config = dict(
    n_kv_head=4,
    bias='all',
    grad_clip=0.5,
    schedule='wsd',
    decay_fraction=0.869,
    decay_shape='pow',
)
MLP neurons of a small language model. Each row is named by its layer, matrix (up: input weights; down: output weights) and neuron, and shows model dimensions 16-143. Each number is 128 + 24 x the weight over its row's rms, rounded and kept within 0 to 255.
Before each neuron's rows, "fires after" lists the tokens most often just before its 100 highest values on Wikipedia text that the model never trained on. A number after a token or word is its count.

fires after: " " 31, " |" 28, "0" 13, "1" 8, "3" 7, "2" 5
L3.up595 [135 135 179 172 101 151 148 139 127 141 136 130  83 128 147 115 167 123  76 121  95 123 120 130 128 137 168  85 198  94 135  96 116  96  95 153 128  83  94  99 147  89 114 137 117 172 119 135 169 191 100 123 114 120  78  97 148 161 121 123 130 139 133 130 139 124 132  86 113 144 105 127 151 121 142 114 116 101 103 111 166 107 133 108 111 142 140 137 140 127 154 123 147 118 134 175 114 127 152 131 174  84 153 168 150  84 133 122 123 141 109  96 137 133 165 126 152 150 170 132 112  88 122 131 122 136 126 122]
L3.down595 [121 139 169  81 166 143 135  91 105 111 123 153 176  88 146 167 148 165 132 152 139 123 129 114 176 126 105 107 154 132 128  78  85 146 108 115 137 129  85 112 133 139  93 148 130 132 159 136 142 104 100 133 138  72 127 110 140 148 102  66 106 136 142 133  84 132 135 133 111 147 173 153  79 117 134 165 125 119 114 130 165 132 101 156 139 153 122  76 124 181 125 123 153 142 106 137 101 111 116 110 111 140 123  96  91  90 142 120 133 146 109 159 143 115 132 119 112 129  78 164 160 143 157 173 156 137 128 120]

fires after: "\n" 27, "\n\n" 16, " (" 8, " by" 7, " Website" 5, ")\n" 4
L4.up416 [159 138 130 149 148 153 104 148 145 127 157 137  99 138 100 130 165  91 128 167 110 132 153 116  92 130 114 146 111 121 116 162 146 113  95 135 143 140 123  91 129  93 128 126 167 148 143 123 193  92 150 123 124 182  83  91 105 159 111 128 104 134 113 113 140 136 123 129 109 144 111 146  93 179  89 145 133 130 110 179  83 137 134 112 183 140 126 136 161 136 128  77 169 138 186 105 140 121 111 162 114 152  94 122 115 113 127 153  96 164 146  81 116 124 108 144 119 117 100 136 116  98 148 139 138 106 145 143]
L4.down416 [162  75 116  64 135 170 145 107 109 119  86 114 142 116 128 155 126 132 171 144 136 124 161 129 142 166  96 130 121 133 166 131 115 133 122 116 104 121 177 157 144 115 126 147 153 111 163 134 105 128 152  93 157 162  99 128 148 131 135 121 112 111 130 132 105 141 124 121 120 100 144 140 111 115 175 133 161 142 165 126 122 133  66 108 104 107 165 117 122 102 136 128 136 150 145 102 102 146 121  96 124 121 121  82 141 133 130 126 130 133 166 136 152 144 120  63  94 138 122 130 108 112 124  89 139 112 136 111]

fires after: "9" 28, "1" 22, "0" 19, "7" 10, "6" 7
L11.up480 [150 113 150 127 127 125 129 178 116 132  85 152 109 148 137 114 139 149  97 111 102 152 167  83 142 137 155 120 153  84 101 129 125 175 113 127 154 122 118 127 153 113 115  98 160 112 109 117 126 149 126 152 115 123  93 131 141 158 119 107  96 109 117 149 134 134 149 142  72 100 111  75 132 138 123 129 134 143 113 117 115 127 115 134 114 123 154  85 119 137 148 134 131 132 134 119 140  94 138 141 152 143  92 139 145  99 120 129 104 190 150 118  78 163  90 127 167 123 106 124 156 102 107 124 134 165 186 131]
L11.down480 [143 141 126 124 149 150 102 121 109 153 160 124 117 162  70 127 122 119 109 113 127  96 103 118 139 136 110 144 142 106  87 142 118 130  82 152 131  98 110 118 134 155  88 191 125 126 118 145 107 115 116 134 172 110 123  86 105 150 139 149 117 133 113 165 148 102 146 107 150 131  90 160 158 118 144 123 125 129 121 127 167 162 118 109  78 107  89 134 133 146 151  99 169 119 117 122 103 138  98 102 133 135 176 148 115 146 146 118 138 132 129 164 144 150 150 141 147 159 124  81 138  94 128 165 119 177 132 135]

fires after: "7" 16, "6" 14, "5" 12, "8" 9, "1" 9
L6.up621 [107 128  99 122 141 147 160 151 163 144 150 116  95 125 165  97 150 144 140 119  83 120 139  87 163 186 179 105 148 120 147 112 114 112 137 139 104 136  94 144 134  98 158 122 141 112 118 118 115 128 133 164 118 180 126 147 133 101 123 136 150 183 128 137 149 153 116 119  71 133 121 100 138 103 146 158 131 134 123 103 149 115 152 164 145  90 148 170 102 135 102 129 115  90 125 174 124  89 138 129 136 161  95 161 175 103 116 116 135 123 146 131  70 101 106  96 107 130 119 135 119 108 151 100 151 148 128  92]
L6.down621 [135 100 153 101 131 110 111  98 116  89 154 127 141 105 145 110 100 106  97 183 141 128 116 139 142 140 134 139 118 119 116  68 120 140 109 107 142 144 101 118 116  81 125 146 138 141 138 122 130 139 162 122 132 110 108 157 168 122 120  93  97 154 122 161 126 109 136 100 160  87 136 128 116 140 147 136 105 130  76 142 145 137 150 150 159 142 153  81 132 194 131 147 143  99 105  91 140 118 117 160 129 127 154 111 118 145 138 116 156 134 148 175 116 128 136 122 155 141 103 166 125 134 144 143 136 110 135 144]

fires after: "1" 20, "2" 16, "5" 14, "4" 12, "8" 10, "3" 9
L5.up306 [148 140 152 125 107 126 126 151 174 150 126 138  67 118 145 110 135 113 101 131 107 110 163 120 175 113 165 122 165 126 170 130 117 133  77 155 113 144 115 145 110  95 144 111 151 159  98 141 108 141  85 120 128 149  71 156 132 116 140 142 147 163 136 114 137 142 123  85 106 149  78 120 133 102 167 146 115 122 112 112 129 133 110 119  80  97 122  97 113 120  86 155 125 136 109 159 162 116 148 128 145 144 106 128 128 123 133 108  69 164  98 153 121 138  73 150 108 147 133 159 140 110 156  86 119 152 138 105]
L5.down306 [132  91 127 123  99 140  93 114 148 128 107 165 139 127 125 154 116 133 112 105 130 157 104 116 111 133  96  89 135  79 156 111 116 149  94 103 103 150 157 139 139 123 123 119 180 118 125 168 172 134  97 105 141 122 117  78 101 148 125  84 130 124 153 157 130 141 112 149  83  93 133 118 140 118 156 154 113  91 114 144 129 169 143 150 103 115 116  85 165 159 124 128 121  92 114  63 106 126 100 133 115 133 122 143 160 106 120 152 128 129 126 164 152 132  85 163 175 112 112 123 177 118 156 106 120 143 125 159]

fires after: "1" 22, "7" 11, "9" 11, "0" 10, "6" 9, "4" 8
L11.up639 [104 133 166 105 121 134 113 138 160 100  99 119 126 139 156 103 150 136 148 115 110 112 175 112 147 128 139 139 149 150 124 129 141 127 121 150 110 149 101 139 118 100 131  98 148  94 118 115 134 194  99 123 134 175  85 126 137 151 130 134 146 194 106 173 125 151 143 133 107 125 142 114 145 152 182 137 144 171 102  96 121 108 136 139 119 123 120  80 126 120 126 138 123 119 102 124 154 172 159 165 136 124 125 148 117 119 138 157 117 190  65 123  91 166 116  72  94 110  98  99 109 147 117  94 119 120 133 118]
L11.down639 [ 86 161 156  83 148 136 139 144 108 144 136 124 153 154 147 115  88 135 130 135 121 103 153 141 133 133 123 150 103 126 129 146 147 130 135  81 159 129 121 130 167 150 117 115 103 163  86 163 138  99 140 126 118 150 109 178  84 144 115 118 110 131 137 141 146 123 121 127 104 144 129 145 132 168 117 124 103 116 132 178 132 117 145 112 112  84 126 135  93 138 119 127 161 115 163 145 133 151 126  91 142 143 140 115 123 166  90 156 128 122 118 130 116  94 134  94 158 189 112 145 110 109 107  95 124 134  71 141]

fires after: "." 21, ".\n\n" 17, "==" 9, "|" 9
L6.up171 [122 105 113 161 125 155 111 131 140 110 110 123 119 126 130 154 107 177 112 137 175 122 176 118 112 160  92 151 156 101 126 110 145 140 118 141 122 111 137 111 101 158 143 146 138 156 175 101 140 129 132  97 139 120 154  99 143 115  91 164 113 145 116 131 217 109 110 120 141 151 113 116  94 139 137 118 171 173 106 141 118 122 108 130 161 164 154 110 107 124 106  82 112 124 106 123 129 138  96 130 153 147 135 115 146 143  98 111 119 155 152 185 151 133 114 104  96 132 152 101 145 157 166 150 127 107  95 109]
L6.down171 [142 133 140  92 116 145 129 145  92 140 135 147 138 139 119 144 142 103 143 102 122 104  93 142 161 117 178 160 110  85  94 160 121 118 133 145 117 137  83 123 127 140 132 127 115 124 139 172 125 158 124 121 137 114  94 106 120 151 140 104 124  99 139 146  38 129 137 179 161 122 143 103 165 106  93 114 158  87 114 105 123 118 117 130 117 140 136  87 143 109 136 142 123 153  57 125 142 130 164 176 108 119 117 133  77 143 141 121 132  98 129 108 109 139 144 117  88 129 125 134 128 118 121 150 115 105 124 180]

fires after: " \"" 39, " (" 19, ".\n\n" 7, "\n\n" 6, " " 6
L5.up363 [158 177 106 190 110 105 121 128 116 143 180 129 101 124 140 132 129 124 125 164 154 119 126 112 106 138 117 183 142 114 148 181 149 115 105  93 134 122 116 103  94 100 121 137 123 162 133 118 184 127 124 160 110 130 111  88  98 158 136 113 122 159 140 165 131 170 137 122 113 125  96 123  96 145 114 128 137 131 133 147  99 144 106 106 160 129  95 127 115 134 133 113  97 151 125 150 131 133 121 120 141 113  84 173 121  80 103  90 114 159 141 153 163 127 136 164 133 136 105 146 132 131 143 153  60 110 118  85]
L5.down363 [165 124 106 106  89 160  93 107  98 112 119 105 149 111 120 144 131 132 157 106 137 135 142 104 166 138 151 114 177 115 106 166 121 155  91 116 121 123 165 142 130 164 194 133 117 137 143 135  87 117  97 117 144 146 124 123 153 130 111 130 165 106 122 159 100 132 146 134 158 110 174  91 156 104 125 101 155 118 139 130 160 102 117 107 124 132 129 119 119  62 143 129 138 131 170 102 122 148 105 127 112 122 125  90 116 149 104 135 119 119 127 148 149 130 157  67 108 164  94 129 156 113 184 139 131 130 121 129]

fires after: " |" 30, "," 12, "3" 8, ";" 7, "6" 6, ")," 5
L10.up218 [132 105 140 132  92 141 162 167 128 106 120  79 103 108 134 127 127 129 106 146 142 137 137 130 126 168  88 122 135 157 133 120 134 157 117 151 144  78  89  87 192 109 127 110 120 131 159 134 124 131  96 140 154 161 116 122 129 124 155 108 169 128 143 149 135  94 146 104 106 120 164 123  69 112 165 104 150 177  85 130 151 139  95 141 129 126 138 115 145  93 110 126 121 155 135 151 120 135 100  93 167 104 117 134 189 142 134  80 106  83 152 132 142 101 136 100 129 161 149  99 103 146  99 157 108 117 127 132]
L10.down218 [174  89 107 117 155 109 112 142 132 186 110 165 147 158 130 132 136  88 122 107 101 103  88 121 100 114 191 159 132 121 115 154  95 126  91 148 103 156 128  96 138 133 132 113 139 130 129 152 145 160 101 137 112 161 117 158 138 143 109 162 155 146 118 106  81 131 105 133 134 157 128 104 113 135 149 109 139 108 110 160 137 123 133 106  72 122 118 105  94 136 116 115 157 135 143  94 137 171 153 176 178 101 105 117 125 146 116 101 105 122 140 163 120 110 116 100 151 194 130 111 108 119 109 124 150 163 155 103]

fires after: "1" 19, "0" 12, "7" 10, "4" 9, "5" 8, "2" 8
L4.up589 [115 141 181 149  96 118 147 133 153 134  99 114 101 114 117 124 188 168 106 168 106 146 155  98 130 132 163 104 194 131 161 115 165 122 116 134  90 113 120 134 133 109  97 112 132 113 116 135  91 160 130 150 131 109  90 121 125 105 102 123 126 130 113 156 173 151 159 120  92 153 141 128 124 121  97 152  98 160 103  57 136 142  95 130 106 103 149 107  67 119 140 161 133 123  98 153 120 121 135 129 163 121  98 162 108 113 137 121 137 110  96 108 117 118 135 115 124  89 140 151 151  91 123 117 139 166 163 135]
L4.down589 [ 80 139 177 123  81 118 135 105 108 133 105 136 136 145 116 131  95 151 129 139 142 154 120 160 156 139  72 149 132  80 108 159 130 152 127 131 125 117 103 147 152 161 152 135 105 114 104 202 167 128 103 125 107  89 153 110 156 149 132  91 137 107 175 164 131 139 152 141 137 129 120 136 106 156 139 172  85 151 100 141 174 113 105 112 123 123 169 112 117 128 112 135 181 128  94  96  99  91 134 134 135 129 101 149 100 136  84 135 135 136 127 120 118 140  98 109 129 172 104 138 122  84 117 152 133 112 118 149]

fires after: " (" 43, "\n\n" 31
L4.up445 [105 160 127 178 176 172  94 158 134  81 173  98  95 103 108 131 164  71  96 146 137 158 170 154 132  72 123 150 144 121 154 139 120 121 126 130 150 161 111  94 123 135 120 158 148 147 124 121 189 134 112 133 143 166 108 132 139 123 144 109 111 122 132 136 131 132 125 100 120 128 106 134 165 126 114 165 150 156 121 127  94 142 109 100 175 121 104 139 129 143 118 101 134 117 147 148 154  80 132 101 174 119  85 109 122 101 140 128 165 118 104  95 130 134  80 128 138  95 117 139 136 110 141 136  96 125 111 104]
L4.down445 [133  92 157 118  96 105 120  92  82 143 120 129 150 119 169 133  66 109 121 122 148  97 184 117 140 149 167 149 145 149 111 151 152 153 103 144 129 136 146 116 137 174 141 147 145 115  92 157  87 146 148 114 134 107  89  94 145 146 143 141 109 112 131 152 136 102 127 138 158 128 137 113  63 143 151 103 170 151 178 131 137 143 106  82 124  88 150 128 131  64 134 157 114 102 162 136  91 131 123 101 117 151 125  87 140 129 126 185 135 115 150 157 127 115 138  82 132 131 139 145 145 115 139 123 117 131 143 149]

fires after: " |" 21, "2" 15, "6" 13, "3" 11
L6.up200 [109 127 155 109 112 161 148 127 162 125 114 146  85 111 127 122 136 131 107 117 128 152 144 121 105 109 152 119 132 133 136 132 117 117 122 143 133 113  95 123 140 111 113 152 171 107 130 177 120 121  92 123 136 150  99 101 122  92 140 139 152 162 174 140  67 135 148 128  82 135 135 152 105 110 182 149 118 135 100 151 102 130  91 113 154 142 140 109 117 118  58 104 109 136  98 140 144 171 133  95 219 101 112 125 132 135 104  86  48 151 145 139 144  90 113 132 139  97 111 139 155 127 129 154 164 117 112 138]
L6.down200 [133  65 104 138 172 127 104 142 115 114 111 127 144  82 121 147  99 106  98 175 138 174 105 101 142 127 121  81 108 131 110 109 122 167  83 123 140 117 151 153 102 111  88 119 143 127  73 146 186 120 104 123 166 157 123 142 150 142 157 117 155 109  99 159 112 119  84  98 122 137 142 164 118 139 137 146 114 132 112 116 169  90 101 134 125 149 160 101 140 133 119 130 145  73 150 127 135 136 104 118 138  87 135 146 151 128 152 140 136 113 122 151 164 115 129 160 172 144 147 155 177 122 147 148 127 115 117 166]